From a checkpoint of a small transformer trained on Wikipedia: 13 layers, RMSNorm before each block.
MLP neurons of a small language model. Each row is named by its layer, matrix (gate and up: input weights) and neuron, and shows model dimensions 112-303. Each number is 128 + 32 x the weight over its row's rms, rounded and kept within 0 to 255. Numbers have three digits each. A neuron's up and down rows have the sign that makes its largest values positive.
Before each neuron's rows, "fires on" lists the tokens most often at its 100 highest values on Wikipedia text that the model never trained on.

fires on: " manag", "-", "-w", " sup", " |", " |\n"
L6.gate235:206094105126116139086128156114127147110110112163086089145121080089126113139148140155131122143118124100086123116175139112135091101098148132149112147112093156117105053121111112162122129195190077122098130149096076152128175091154104153115069159133113099086183131128158069099145126145143111099106116119129108153094100134161110169178108169198150149135124141142084142112156099164161110148159179061178184109073159092133163110122124190145105155131132097150151112120107176132110163121142099193097095177184106101119113160142107081161118121138118132134053110081160150146129120169213155137
L6.up235:250112138142056133160170138126151182121154137165087176099200118173108135118101146116171162149102105064130116151073083087128153160099135157148120083119114103096114123123124199139150205141106084103170115156132153081186133063123106153096146134111135165093194120129156125098149123082121159117138114118121098066132170143103139121112152111106109184123089135189124139107111098121105139124116140198138098067145123071149119149123109111100129112118138183160113090124105182140163096113114099138123131071181121112118177090095124198077126040068128150103096047103170149109167090147109116142

fires on: "ad", " Mad", "-A"
L4.gate222:141096162145137147122108120108186122074102125092075119199049112138072148111140122109111061125122130125099164093140143132189124106086176092137129145132134126082156125100136129174164119113124121102153150114096072149137179196096159117104071140136186114066151102107122134108151104129153131122170100137087127104110219152108150147123125095131150188049097098139087137142134126124163058148075122059084139160101241105083127111129129099105118134095135205136089133126102075160087145159154082074140108135114146119144122143121111128113146152071147120094103129129130116096110129115110133147
L4.up222:087113131134156152097042136078160095142110157168082119152132159170092151123171047132100072187113115062163138092190117150158140124123191121129086135124094169078125129134107196071185093129137177096164156130086118149129136133122147123131063147167096168146126205143122125147111114161135083151135183098093122170115212127111148095152165192101130121101081148195178116114107120173137133131066153096155168150118178070049136164086103166110192146119170174128152107095141120092153146133099141099175205144153109105143154083118100096109194119129111173151068129160163098119124140071109136149

fires on: " d", "ol", "ro", "-", "d", " ro"
L8.gate774:155135140169149122121167125136145118145113145140169205155201132129138130130163152138087152161127196143175179160068134126127122137127093121156146122140143115121138219066161173172129070150205152174135085080161108145151166091119168105172111131128093127112139145149169131127146141149184164123116147099085129122115133102151107118178103139163123169071179123189141114155129108147143116158125117116196085134136152082120170143120164096192083172127159083142145098155144084169147154052167130035112125157176148121130099152068147105149113125139139115104153097164119109174153160081099073117
L8.up774:144122179054129103091086157167131149214139174114155127161135182174093140194195113162103103187187146167164125167145152207159102194181118095133130135159127113133087107094128083132084110170162100130134085155138158103120152188137122150117170107117150072143107175089165125132107069108135134098109145134165124146095115140055160116111117145184123095067099137174224102149065145122129084075153115143177150086106108165100145126079166100128085102142170175113141172144174143125145132142106144148104163121101116137106104134148074132149169115164130091143145127130090087170176174107139145158

fires on: " River", " Olymp", "imate", " Histor", "hel", "reek"
L2.gate157:062100090165113137070105143154117110124138148080120134143121130094181171101184112142101130093107102130111115083045109147119159112157124126135118052143123094065164178132110151141159106158154123153144122092089100123183126128142137090176159126192130063142119083106112139131127081156142181124131124111108146100141119151122175132092103122097109160134102118140052115112136087103121146114114134100100178077102146094151110117139156126164073085137115099117075125068100092122120120124121127142121064114132205134113134131072110072191143174142108045181160168118118122142189130110098074116
L2.up157:080051126140155143141095086083104126120154131149144146134103086138142172123130139171108140135052141119167143167149089149101156170103152133120120120161113159131156099086138144076149167185109118092128163165223079130102134173122085133134095184109081155104167116132145118105135156175141133129199104192078056131188105129140145111125121142098083142115116191148145131111131107151160114150102097179086163171085096103130160140094130153109156116099129138100107116129064147151040138142051132118145124138147108115139116075069131183091082157128146138160116130240096201129164030091088148119

fires on: " |", ".", " where", "–", " with"
L7.gate751:120100111059095135141110153170170119115125042092109162153113085160121188125179157134219102090136145114160075153147060115123164102100128179186128082188100109107112132109087136133149131157098077128116139124124198096107190145112098145172148162176148116098065162125137135122146151148075167164155116111109134097117100138034105126140222153135098109064092100087070139156113116120089092108136196172105144124153093063166136100171065160109116138162119149153097165096107162144111061138137087189145108108144168149122122130131113142141141082084159099125156162146090168144122148116123095139
L7.up751:137130129143128137172212161080168133123104128158096120070072159127127102120159161059129178131164124144119082116135099143191120156168142166141125101145150156062177132157161165084106114154141076117150111107131111122206166135145101197161151106092176129170134138162113169123167162137123069159159130201205149075145111138067135111111151118088089167096158111136190125060119132115176124131127085079099159104141093113165122093111110121114155079088126120154098131186116138128081061110129076125122165083088064135133174119107123143113113140136105176153101147091096156143123126121204113089

fires on: " would", " may", " did", "e", "ent"
L4.gate72:166087127080157121093118172093110114162051150113097143190145159085151137095189070125071111198127149124163155142075072124115108156067158130161121126160103080106150120139156135111138110130154110157091051128104106137155122097088098110187129128082135162142125145087178144139096094134096093163166102172172141110121145111111131146134097087136090083083126143178103163102135113111126115186090115111101090093082139081132185157106158192128157121134113113136029096157108125024153100152186141140128097118136125135123098082159169141127119130101086146178113149143132141077172135140137117133
L4.up72:148106154150142118125107084120154078179089140179185162081146086120160113124156102177115123131070154127125159072157053193083049146159094131123159088115135107191150156144126161116135134163080139133186068156085128141117134072145149155132141129169230142085076166131124128129061135114077113138119169075116117139152168177098141104117058147106118105140095160126180140179110124170137098097139132114121120138130127107137155103127180153144154108072207178130112099121156209155099111082059118165151071112144133190136103097143137120132105139149121077090128118181154095070156122158120154171

fires on: " ", ",", "."
L10.gate552:108119130133132060111193112115144120099205124129069137143125155132114089136165131101127129102133152179143057088142095153078141165100158071093129098119177161156107206096084163157139116121123102143146123118137128212088138170115143186129106106155129139148134158120099103107132074124091109160195103153129100097058168146205112100169152115158100113120116178161192075144079082144169108110088116171127084137096092079157118147097123081108083112170089081161061103083162114152109200105105130118141187150147109135094113117152176127188121155076159085131125114122188070088139114158116105173
L10.up552:093140198113097086132111162093121133135067147103123125121129114073149181093083165124155144139165176111160106063141086120078112076093133085110172147125145096134138116132084180123155098112093182176126118158083153141097146119103113090114088121121056122134074185130109097099156104131109061128151125093141124151145101125083126114105188110132103145145089084122074126185148086168164117062123101103178127162095172149116094135162086206146150133106152129108075109120161172139129173211161140141074126146104126115143168156127142105188177104035166142170092131116160160146135135137118145060

fires on: "ch", "dy", "y", "air", "p", "app"
L7.gate401:167068148137178160122129114143168089161138068103104105129197119118122144107125127126135142102162146141185073137146114132142102074136151131179188113163165185137124076182099086110086163136160128114122124087158146116117157180126184154151129097124157110177115177153136138143144153185120123154101161119175117101104134171123132173137117154206125093116118175090109069080173103116082050130111155150137068113124100130086124152172072124129099175108138135183135132154190184102104159151116130132114123048120104085153145174127141120184159175104130120146107169145164147170160083100134130080
L7.up401:147116119063143140184162161132153130191158119176093154104103075110104137066123136104113112059137164147131096150171138142131104125126149131104103077164133113127076082155059088133158120136135151106136108061074185149107114139093121132159133165158194113186117070098154161123111120190115108114124141115093070156066107069130148137125101122167108108173154136061112135128105125145128090150104119140116113147104125148093107144102082112144134119132131094159111142174091107122174189092164141094088126149071109126133194141093120179155126097139110154137135167121179072145145049100055159135

fires on: "ab", "is", "t", "ad", "ell"
L6.gate542:155122130118099120137131105178083115221091088135040083175138179164147187094208157169146120113164131104166156080104111166169155090071099165127104116137148124117148080114140141102131119142124176129137134106131084106089136134141151122157119182086140118086115129172128159133051127071113183070128119166133175126155113120127106129080136152162144138107107102111131119122123104174159061120099167098124163099136111093125114144139100147075099100177103148130138168160074120140117161114143076133169149181143181158104187152164112077131139184069135158135147100178112077137143153145113133188
L6.up542:133133070137152172070126117082138169132095085162112089159116126148123111147081116152073108123122127106137128200101174143129186142131184192093131170161063118098138045131198138143087133153132163188125090089078064171116126163163095145134088150113171225099124161161163099123215128128096115153121095189112114172136173113115149123098199150167125136189139154171137136097157068137132151158119148107134148071139139137082151120124126133075124119115127142113175076112121135069083150123115106146125133145126161176126121156176097152124181145114150117119088132124111095127157108094170168184

fires on: ".", " have", " by", " offer", " with", " features"
L8.gate220:077130170147116182141125157096186100116118086148084107113098127093204143134166139116151180103112157095173102143122087189132121083144162149176123101151145150146145116126144076145123108159149096119114135124190144141194155198149129142137181135134142137087111203126138079086101148119145152133163150145131139115101154113157123101128120112184120072108119125142134087157126120122133115158144138116093107121123126066141139107134109133051072156124169165147114133126122171143157135094175118143067094142131121089110076142178153062135188151071140150149119084138115128101181145104093160138
L8.up220:203087124140149190142091099060174131158152084101064133138082095121193082102221129076145101155117143186179110167150105151104120182106157132174162189171161096118166095197181153102134088131138124117152132114142133116111117137118149134114069151126123109177090157178157079123158112172174143145145145097096110064106114166105198147149108147150069052164183113128164097086150161115130086096143131121164119058144164135139076152124152140076117120092175111104099134058079093126161117164088139208150116150101100100130094141113124175131112142077151158069148122088119145173106132143110087136

fires on: "er", "ers", " Minister", "or", "g", "m"
L4.gate872:062117144097114102042088135115112111113091161102061135118149079098183104134116108101181141165149090099133109144106126095141126150115047109088139119103161090128086121156178155153205119071197181104125078064073113136143109097116115146115100127131130100185155140086125198206114190170113104074105100198136133135150156113124102140157158093137098134146123118140139146118124132118110159154124120126173069126091067155186163123127119146151084204108170120130215096113148109102111137096117117159124102107102107088119121064193133148158127104125104175102125127136145112157130154134112211117
L4.up872:176120068144125102139131137157131146076153153095114151172187157129142150114085113157126151105154109157147142110146177106097181164171093158109112158100138141137112095096132109147176106185098134129158141087185119165129123153127120137140127140139147097220162162171071078140120133139112071129144130160159161141107200139125164084121227150150136128174151134120104123144079167109151170110099191133187097122122097129115140122097125173083151151113145147159130088190159121125086123127110138129165153135140123164115164113144117108128054102100155117124090124140134154145148149180083064113

fires on: "er", "ir", "ick", "aw", "y"
L6.gate608:163087128116070109107160117105132136109134112155092079187097097071103100116171105107096155119112133158109153140117151095137087061091121132135134092133129118058168112130136092142157089098153142097149118128072141169114158121106123092103193127163108101081165160105136167103113138122100169183136123143104072121100094100110112141167083105097114097148150160144099143149125159082143145094146124068132116163069135190093151140065175154187188115137166133146120119103147147150117143136102165115109137189146138157152127083157079135175084189146112111146104147154114148110078104142106195122
L6.up608:136156122161084087133068079075116114109099090155055095144108130147120148119089099131139065145149193173136142153145112091142165121120169093146146105133086087132111113138132133098135114147125099174139118057130112130128110089125128136119136151150152151125121155191162167137134094158153152145127121145165148090074181089169122129164104052123151120119133133121083131162143139131139116180167144082189102203110124117129166173119164112161050202105134183150184116171092063150175090128138120155145094191204178149137112208130119114138138100166173147115053163184186109093072121088140189165

fires on: "ar", " |", "as", "ab", " "
L7.gate599:142104134122137132174131146158176136160120134135100169126099135131105127098153150105193092134131096147111086134144117096149154118114159128120062159148107202130151145154103111119140099085114119146116120109150078181165183103201135118050102177113080082131169136138079116134140093121138103150134150151078116147137134074194182138149094106146121164176104142139059142101129152157115151134095193097068119067129114142131153168171112117100132137137203171076142151153122133113136126173085171131138101133195141102122191202152103129109188099143103124153082085146058146128119096089102138126
L7.up599:115119123097152141105131123156161109105161121123112141118143102092127095152075158114196133120155103103116143102112153069115136170152163119139188151130144137104135181185137121149138140158105075122110191175181139144089178074138098125180145179150139163191173168083142183158145106135112115169128162086126208118083097145161086126130097118107141122110135121130142081119223127146123112076114124109089122113103105094118157145121165124101103074120134159050090135173141133137196144122128120187104143128198097163111081201130139144153095148138148059060139139162075109111111151120134212074

fires on: " ", ",", "imately", "\n"
L8.gate541:221126190052162136102102134118127125066139201172146083146093108117100120146119134118177173180143096119093145100126127142133127148130135101104184114158175153088148159116129161140136099064144170164157150148132122126139076143092184144059117150109076154067096132133196109130148152162115118149113097148146157126119112098159123127171114170112172179170138139118101103103100155126096168166139147187100091141122112120165196177109105095131114103116110157054106117131072069119108150134097154121149090122143090109105119140162143120131118180128087122105139149160074086069149100159099107131
L8.up541:142136109112110102122177156159160087170107131098188117127125139142123108124145120144155107135135162148082175097150130163125198133143150148124191171143171130158135143155106112138121078109092158152144109177125187155153133198078180135113177054168096111150143160119145170084128112142098067119157077105137077102125129127123124182158186120163142174089086077121062108154093097152096119122082071139135166162151102132149126154107123136099131123089147141177037089121141147175162133159149088129103105194137113220142056144135115129163109092180142151149166083116166148090146169116082133109

fires on: "ers", "et", "er", "ir", "an"
L2.gate689:142138112109124135100144119077181124143144139149152134125110173140144154089134093062112141081102108128087128117077159086137106075141188150169081090110083152124102121142153082163084114127161136143085124113132153165156083150148080133100089099167177137158088115127131073127142192192106200057116128128153102155138076127145159129108130134121079117134162093108153220161101072121102149134153086094125173126066125108175197131082142128148130086159129142168099114134058108097157161182129147147126101181125128074163088177112094120124094123123070154114129142147124089125156085099142112160
L2.up689:149140127102152066162154041100160126104118118117082141127099154137154093107079135135125152176148160106152075115143077098154145074147116073128137159140105126107112135113106061199099142109146148066082100058171138106117134151125158142133092131131117122144122114056204148172157096198121183086145120130084156152084152111191139145102165083112142148130086168147103137124119152146111151174166115123104141152133163106168168138076104148141137172135128160157151138119124152127163154118152110072168152134146084185198099130160170034154109130148105180086066169098197073154194124095163122141

fires on: " until", "ince", " since", " from", "rom", " –"
L7.gate774:106088128159130092198116137098174155145120110111155104205100108100130124094201118180164109174111122105097072125193123095126102190093134167156161119173111139107135115139104127102149063144163116147072137133092129103156160162142160097134165142138105107140081135109130123144062136090132132139198138145105051096077093122184130180140101138113068090151139184113091116108139154168141141135108150151151102100080129125110163122093122171112172160169161156116111068142115086129122101092057146126113096214116159132152104119124099087163185111162158133127159121115121183157130091162139072094
L7.up774:130115131037106116162155148131159194153117109055179111099106089148120144077133128156160123094086151163144094111075133172164110146084061148089163134090110140143159120085093096127142137151109153148069141127124108078165119106149152093151130170079172115169136152154132090103096099089135094121071162128202133129151165210133154142097126151128160087128113109116150098114146159121140110112136138157132247144171155179172100063125109131129098182114149117125070096142072094160189119159148140090127096146153115074072115161109153134111122158139149164050121126130194101186146118128110053108

fires on: " its", "000", "'s", "'", " their"
L6.gate635:086123139135139100135128143141148165072111149164115124083085064123147158117158151126147065143169058115163120124092103118155157129035061101148107193156171173071121137179126142110153118106131055142102167122170122132126118090181183160097120160127100127134114132130129078148159154166076126113179128147178093061146103107110163121131096162163154087096147090128173139136068155148100033091148148174125110059122114115126127144078170148112171154159096150133055075136186159156124153158086111144097132073136156068142155043134143149172121168087096116154105092133104108107139080061120147136
L6.up635:144124166166150102104130157063156162076103111102145159173093114142152102081133151159087176170121134127181108120079168155097175137074107110127104147109120138137113117145151101139137094152114117169181165157208132177114068085086164138157112099077130122138130209065159109159120173102115129102103150148139107144089124078145093145137148141106171111143068077054100099100129132152147113098160132136115110102165169106158132127147171120099132090135153157166127097090134181172130117174076128144097101163190181096128073113141237059137113201100094131135147122133067132116169120042109134146

fires on: "==", "c", " a", "ic", "==\n"
L7.gate519:133105119108118125096177138165181137136171137111082091154133153150175128084115114178107095141121118119101128106114136121139098176096164155160110167155156104103130148144131150170108128094140087140139115092101098109125118070129122156157108135161099122034130091066117062121081105140086148135084083024139099102119173136182152153158140118189115170142144171147154080148118063127139077159065110153138094090099205129089067151080114162092114117167151174097099121103130139131153135108099100143103149153192104099127104153126075112183197110153099144090138067124177103088126110134108105131
L7.up519:111135101120142189116118125119130104173152126147122139109103179035156076139078121169126110106136110175136103112187089087126089133139114096114152137140037146153112162156108155117096141100144079060109097145084151124170097052107128181148044154125126122126162132145161103108149171144124105149122195162117114170122145117127101152106121099144123146183132141133161152126115094100116119151085084153180149122106149141097121122130155092102109074175117143115127121105095109082150135117101191163203150169166089092185141132107112136143145106169079104149135128147155153138096076103137163063

fires on: "n", "an", " An", "amed", " Fran", "yn"
L8.gate355:112128163103099189162127082086120113140143176100112131163092132106095113170152068118108156156197122058102155108149140143137131104138141116116154093112069118171122084135127111111115088123132038112176139123146173147092131145146110142161145090137069140129130093129116138119137135145097133118111116157229116105145123204143107174126120166081105142147096161147155129132173105103146162066143114117154110121116135143113112129139118148092131100150092147126159160114125154111151136135139151102139130205187145177133138104080074084151148111152123115151162131133090095141157146088128127179
L8.up355:105141111148138138145123193141125122114073114134106093157147142150142131114142121184111129116133134074110121086117124136153173105144158147143103147162066131168113115109099118155135112154090117168124114110120144111113048206165161149104115079158145092106101112097076126089073059135159146145141064134117094156147139141166172118123181123136151131118135208135202123119126079131114130091087064128154108144103140151121140109178115218150127137181141161058164124138139153074124127184179070093123114099150168084155107151152126113169124180140098153090138116081176147103179118139114104145

fires on: "er", "or", "ing", "a", "ress"
L2.gate553:177109144073163143162098130129167084130115130088163152094179086173149125084118148140150171166143084060127140120097095107109135159186163138107141148116150123139103122150093157124184125127124158152113064160070080143113143138132132128123087090144078067103173187143187099116076166201155143175136101074170138114170159094124137167150141104179155081165144143127116128129120109178105128096115125102142097121121077121101166156082175149125174102136172124080120106085158139105132165107088151211167176169107069128080097137137084118121113100149083096101149091185129077137086130197133138118
L2.up553:185134108093197065134120117125131170056132200103201105090149124146096101114140145103161104171169065128132131123111144105079131187099086124120133088138137142141133130084133211136139116200119130175157114120147125107138153142128172129144161096118102108126130124140175147178112180142187172158107162174125102178167122131145158178071143131178166163155184154082118097170132106126165173147093133162111103125121102144103156159124158209100088071099120166153117136161098106140109154169098176132165121160134157096120149159096100112169140140122191150134157124156194113167125078125136090158

fires on: " E", "ol", "an"
L6.gate860:115117065085120079137091138119187079153087175126152139158138103065139118141090114157107163149168135113208185192128120130149175112130068101132183139152157103089146118071159126129113085139120119143146141117139118207115119116133105111161147143106147166120173161116135133184151175175106095137147121189165153123120137228118125169135174162133177165088124103088161139112153053155116113158178138152154143174090175095114182161097115115119137104135124154111133130160164096144052122104140172091096175155147140115133143117118084133147161070056120091129132140176157095126174205124136090158
L6.up860:093146069147155144167096149125128145130149180132089094153122054147185175118193087165134067098133147075126125150146106186122149132072121169199167152160146075098152104086150082153141092197193132132051128092131125120178088219070108127156127126113067090102114105121137106108130121110069082151190135119122119126139138126190143098163140158108125123075040133128097087073139149105150138071136159132114130166113126153119143157111139145114166077114136128098133124106132125133123118180125122109126204148134170110096135100099054132125184102122133118117097164132096139092143129144121151158

fires on: "le", "end", "l", "0", "ateg", "est"
L6.gate674:135116175154149138087093200055153173101129143142137140177155117093122138153116115094111120130122140172162103166122133121107079126147082180149046136210103166181178130099122073058116092112107145158110106094160114159124137127121146109203138140105105113149068150152128083120123156132184219137147173141144132089131147091091151168179054125099102158124155139104129183125115143064077118151106157143119160127107073108176123155157113141049123089134148125155160148136064041131113191115144111077104179123158124096085121167122111125115157180128123117101122158151133129148141166047117200179
L6.up674:138153201171090145072090132067070150102136119143122109161066135087069128126195086070141101138104085127133109159173061084123108091157074095164156138097119165136216145112072103155181143092143142134130095154112169085120162114143206145107161157184105065128114155158111116118120128140144135136121117107155156106117133117062131178137090107127107114109131092099085195137154140093119114072089213164186199207166128147120127103103134110148123199117149120170104062128128152135143160147147124086152084120185147146116131136166113135179148168136074119102110125124101155159136166132182192081

fires on: "ont", " oper", "ined", "or", "he"
L2.gate806:091166109193164075118136128166144100178199134117165151105150109112151159096166110114164118104123123124110101119132133122022078101179130171084138129133129119115146113157113124170142089088108167096127127101090160141112084078118097107100145144130130088155149137071147135147085135110143210088114141144200124085134118113136182128096151159114080097142146135126169098165167148153076176160145142083123174113142096105049150168126149146130090138143107061099078161099161093158144158143128162136158162129089143129123106120137115131145137108145101136136160130086174107127198171163106129057
L2.up806:148087102115091099104086143131056161165165111146170173093101117114198092180140122122080165117119162164134196137159105171152122142095147165129114122087087127131115136132076133113158120121097085091119098154095106165130125179092070127235177074147160134116182130078067101108104169146120100091139159095133117160112174173098121151145079108113158152127119144169127091081135163076122164124078087141100117117126162120127136131177071119142148100124140117125151125131135085193122095115124127126056077174113083071131133100197152107086121127097102104175155158128105121073106195141137137161

fires on: " each", " per", " every", " Per", " Det", " no"
L2.gate425:106129062100094186135165166104118136170104096156118109140131158124114132118133138159086139164138153115201145097129090144101133152085155171175098132117142078184153107100085090158113087117140085179100079163152101102061100136163188142155133128198158140123123096128170160122129096106163110076127163167085129111109125164162078102105112142098109129108129144104170116071145144096142102132118108100147138138090077115149099165114173140174120145108090136126154190102112145081119160086102102143123067160189094146160134081149176122124132123134106075083122100193157098178180118157161155204
L2.up425:117184119149082193090093118110113145147176119079098107073123103170163113145084162079101123097079108087177127131150102104170097149091149197120167096111164163115184100164055094172080140172097107138167131124167204120158128092141158125099120084136178161110127160133148191075084161135095116141187141153093134066158116150128139160163138121133141107177151127123089027110071135128156118110109130139113116086157116161191100125092159118114135185122101084116184113132147141160116082171101122101070072170141053139135113134150107114130167100112138109118056074126127169113116134104148130140

fires on: "al", "g", "fer", "un"
L6.gate679:100108135101161119134142161171152090123088159167113119181147098119168113120093145099190102130134087129110181193127113129084132057162132126183213172135133163082157162121170101138089125110167143139088107120172140147099154155140116139125077173091064122157164094155174151165170112151131140105205128145181130134113135149142135133098119062168090125111084101086126116087138183075148092141087148102159134165085111119098154133117147127140178089131125142030124074128099136101159148052077090130124144194146178102108145085119136158146145122168118098225103129120085042162130182091118124096
L6.up679:094133159147184135109161118135021188096095139180137136087100111168101125108047123158174170119106173076122132092155125072174141107119152105147136111164132127141105130140112158151117109124128110139152163167152142124150126142130165137113124158137163148190127158171140129078098192113082161137098127118137137052174141184110149123150131212154152123170077123117122111137132186150091148064191145063131110080128090161114191129087130109093165098107137128104146069129107101115083116124125101130139144132077112153175052170093135158135173159065131155196124087147163183110160115145163123113

fires on: " |\n", ";", "\n\n", " |", ")\n\n", "D"
L10.gate857:100073123111127126103105164066232083156135121177112124149133099113162125142118176133115110132101157138191168145119118131145061125096125169097146129164158092206147104115115148192088177136134134056082116169137105144135131117098134157130109146156101175117147181105154162084128169105099159146151099098161106137153163163173111128118111171124094136099183131071111108123120086119116100070134158151108168146135115118136112108082098158108153140127081187145148123094143093101116128203103148154090102114148108087138120142136117106113127047139126085112130150137184063159149158164134148203
L10.up857:173089133101128173163133151231115163117125106117128197113055177101063137144137169129186127131096078168079123121129155095114181096110148145100084093175146164101071150121096102079124218118091166135128147175124114112149090118101065175147100100113116113137151094156103149096117127089129084117157109092148120102179120107173088112134088079096117135077162111132116143195148140138121135145168136191109145050080163109161117091179124090101151130199141162161098124159102171109128084073064076127118093162082118101105131128081075123114157127123139073155126114178126156128131109118075109173

fires on: " them", "erv", "qu", "per", " separ", " new"
L6.gate301:114096112164110179143140121114156188176056162109188090138123157140171153092164133148074084171118143132168151114128137095196092115136135136150213139144110158138102118132096197119116135086112102111061133141106156115121151116122102137083110125161133069114176150202086098139150159089094185169160108093142147097103182154132163124110130157229124117115194125130133141140147081145070108164120151150132120098105115083169128161120080122082160190145131102064156133123127139151135157123153117090149150150116185146194152145099115172143085136107134109104136157104102124059100124144083120128
L6.up301:155136100156154048115152111110125128121177107096106109113103086207145108110205129135079078118199142162096096142134109099133144060071136211102136178110137101198129111107109143114193130168117128161104112144163122114081075139159076139150138171097150126148101113153092102078124165113141095084094072146167144160151129117139113098121116114148149104078140080109145132127162111127130122182107126184135098142111117118113181149120148121124135091159044148098169071131155127162127105125096128145137083089137120130171071094146127110139126117095124134098121138148122136088172131080083104182

fires on: "an", "ous", "ard", "yan", "ol"
L2.gate16:119131156059140161152176191111113102171192114107060146134124065131113186121085121108123143127115166108157122099098102119110107195116048108149101120161130101156134136108111079140131092173132063100120159106128131101200201134167118122096191112136170151132116114124050164140133139148087137150095124110155102086157111156150144161160198137118135123092152143111142152114131091081161116105121133104169113127174184097138114137131088128058106092181052153139177132156157104170103149162145133142089165170143171110120103164091101118121151095072180062137131131069100083099197144197109082150
L2.up16:120127119111098146154152155139142141179159101070095117127144071094169162126159159192090155129169106111134202131108133148130129169120101145181168108074075110072117174083135111115175071183143130171155132115064141112126125153086075104108129128118142120179197139090125171167130159108098140153166085087118100118137164134147116094140201119124210088140084150117094107164132129148119096128172078091125161188109133167093183136180106111123127070118144177159060113130139067122107094169185168161171119137097131121069113052156113143148115156119160149093135124090115170162130094161144077080

fires on: " on", " building", " species", " Ju", "ot", " construction"
L4.gate838:101157156073161130162143096124179156179103155177106130124109093165126125154130150078145099169165186139156138165150134150111087118136115113130150128132061126139126124152080155151149130160101136123151127148153113173124131164127170151121169095177116154124071137102057118087115121108107145096128158151121125067122098134066200115124174080203127095165144174135087142238134184132160136173053117165197101169120143118084137114150072153094086117067134146078103123095087160167132174206106070166125115164150097086107140132137109162108161164113135103227097136030065192125149063101089127170
L4.up838:100128165116112170122143113173112135125108119089055104154154138103061106119126090099200142128118158119119146103101138166109080126145211132085127130145131131136176158178166163176107128069053156134124100155128159155152090150154152143174167104146141083114122090151126182125119122159142105109062110109179191047162059070112135166124135156158126126160161102067082215165183112093153126111198144142101151131161139120094120132086096101084124127142177047140058158129128142156169133141167113151103123165108126127126119063117166148118147154106149127115106128035117126116076129115116132130

fires on: "\"", "'", "ess", "ground", " |", "ales"
L7.gate43:070116107116107065114128165046121140136092107105077231169136150096129132143167113134132112089187176117116130118111163108064120180124091171171112121167132095172125119144120133141087101149095093139164131111119079027117138107165128061139177154083083116115102161176130081150111127157094116151197123054194113076145151142128094102102161162117097120097113116084134129128124138131127122110100146099145150123105117117134172134142121120144123126141049107099130067138151095149137117190101101187158174126156151073068112105113046101163092163158104148130091132132144105176134165105033087061
L7.up43:126089116154109098175121137108111165146097121111153113149146086134119125155121093159089120127162141149092091100138153141105119154095113161169124181157162155133098181165136151191170142148160148111073119151104108195071145087118100136201166161151128078107121091152141123103109162112180116153085187118115125138162165133146144079132088090134132134136165125172064134132143186109136107144091157173106172124154064053115153127162087141143134180183107141139128138158113167121109115117122058175106107173152162100150149141101091126161090092178130145126118118099073174169172118140106137157

fires on: "em", " tem", "ag", "as"
L4.gate116:101083079092122160085125149092176149197145142166141095163121117113161104070105135141156070101153158127143106128129161134071133166087134115115110132130116132106157095092082156113128130177140101125150118127127141101159159111159100118142132166074104163116056173091054114137116132172132133167194139138133139114143194127090192106093123073120131129195132105198103202071119132099167059049086147138160095125120168154165137106111117144127127127154120164077072153114142123062109156107065151136121126112100168070147131145195134125165122117109097125145167130135142152090110128192096140117
L4.up116:135123127115099139075112130173178112154116131172179138149114084142097185129108093170162093062110127092091113102099198168159113153143108079119157117082127084117198087089095125172158151140092145091148175062100115157107157077153133054097182127084147143127148158097064081113115087089151100076151123126095086143131141104136139095056154052141145161219118103135117166130176141124172164096129148109173164137173178138124116095126109071167078144121148131143152125100141048108131124136047193097105116171149197104097090112201141095140147147097136105114146120128115128110116164169119139143

fires on: "ch", "r", "\"", "n", "te", "ent"
L7.gate667:117113149066161151132138122131088104130075139144142116143124146083147159102095111124152121136133131197226089120132148140105127163098139179057169141122201116119101082148154119093108129164125168191057134126159170136143114159130095127090168128134161132130124156153118099181063161111167149138138106157139182127151132129127065106112122177140166162116124169131080112131114124109067149133177114128165089154122103118111183168120080100125085149163124171134097053119121132172123089123070198147111123091134067103153125166132150146119148169127161169064143128094116159118151072079112082126
L7.up667:119160076131123087094152162121147126117080094121093125134134168104156162099128069144105147131110171179139157176135128043129124150106111123139189171128089123128068082168122214134070120162146101117048134127109092080154095126121078127160127119106156101118106146122174142146034111080079102102154135172081196094104151060149114139162129114134071130105063084175107110107148106152129086202096097124123146076133177152118156113147098188186110107164102086065122094087165160135085083161170146133086138141106168129187029116138114073105086159105096152205130093147132185094142098113153116122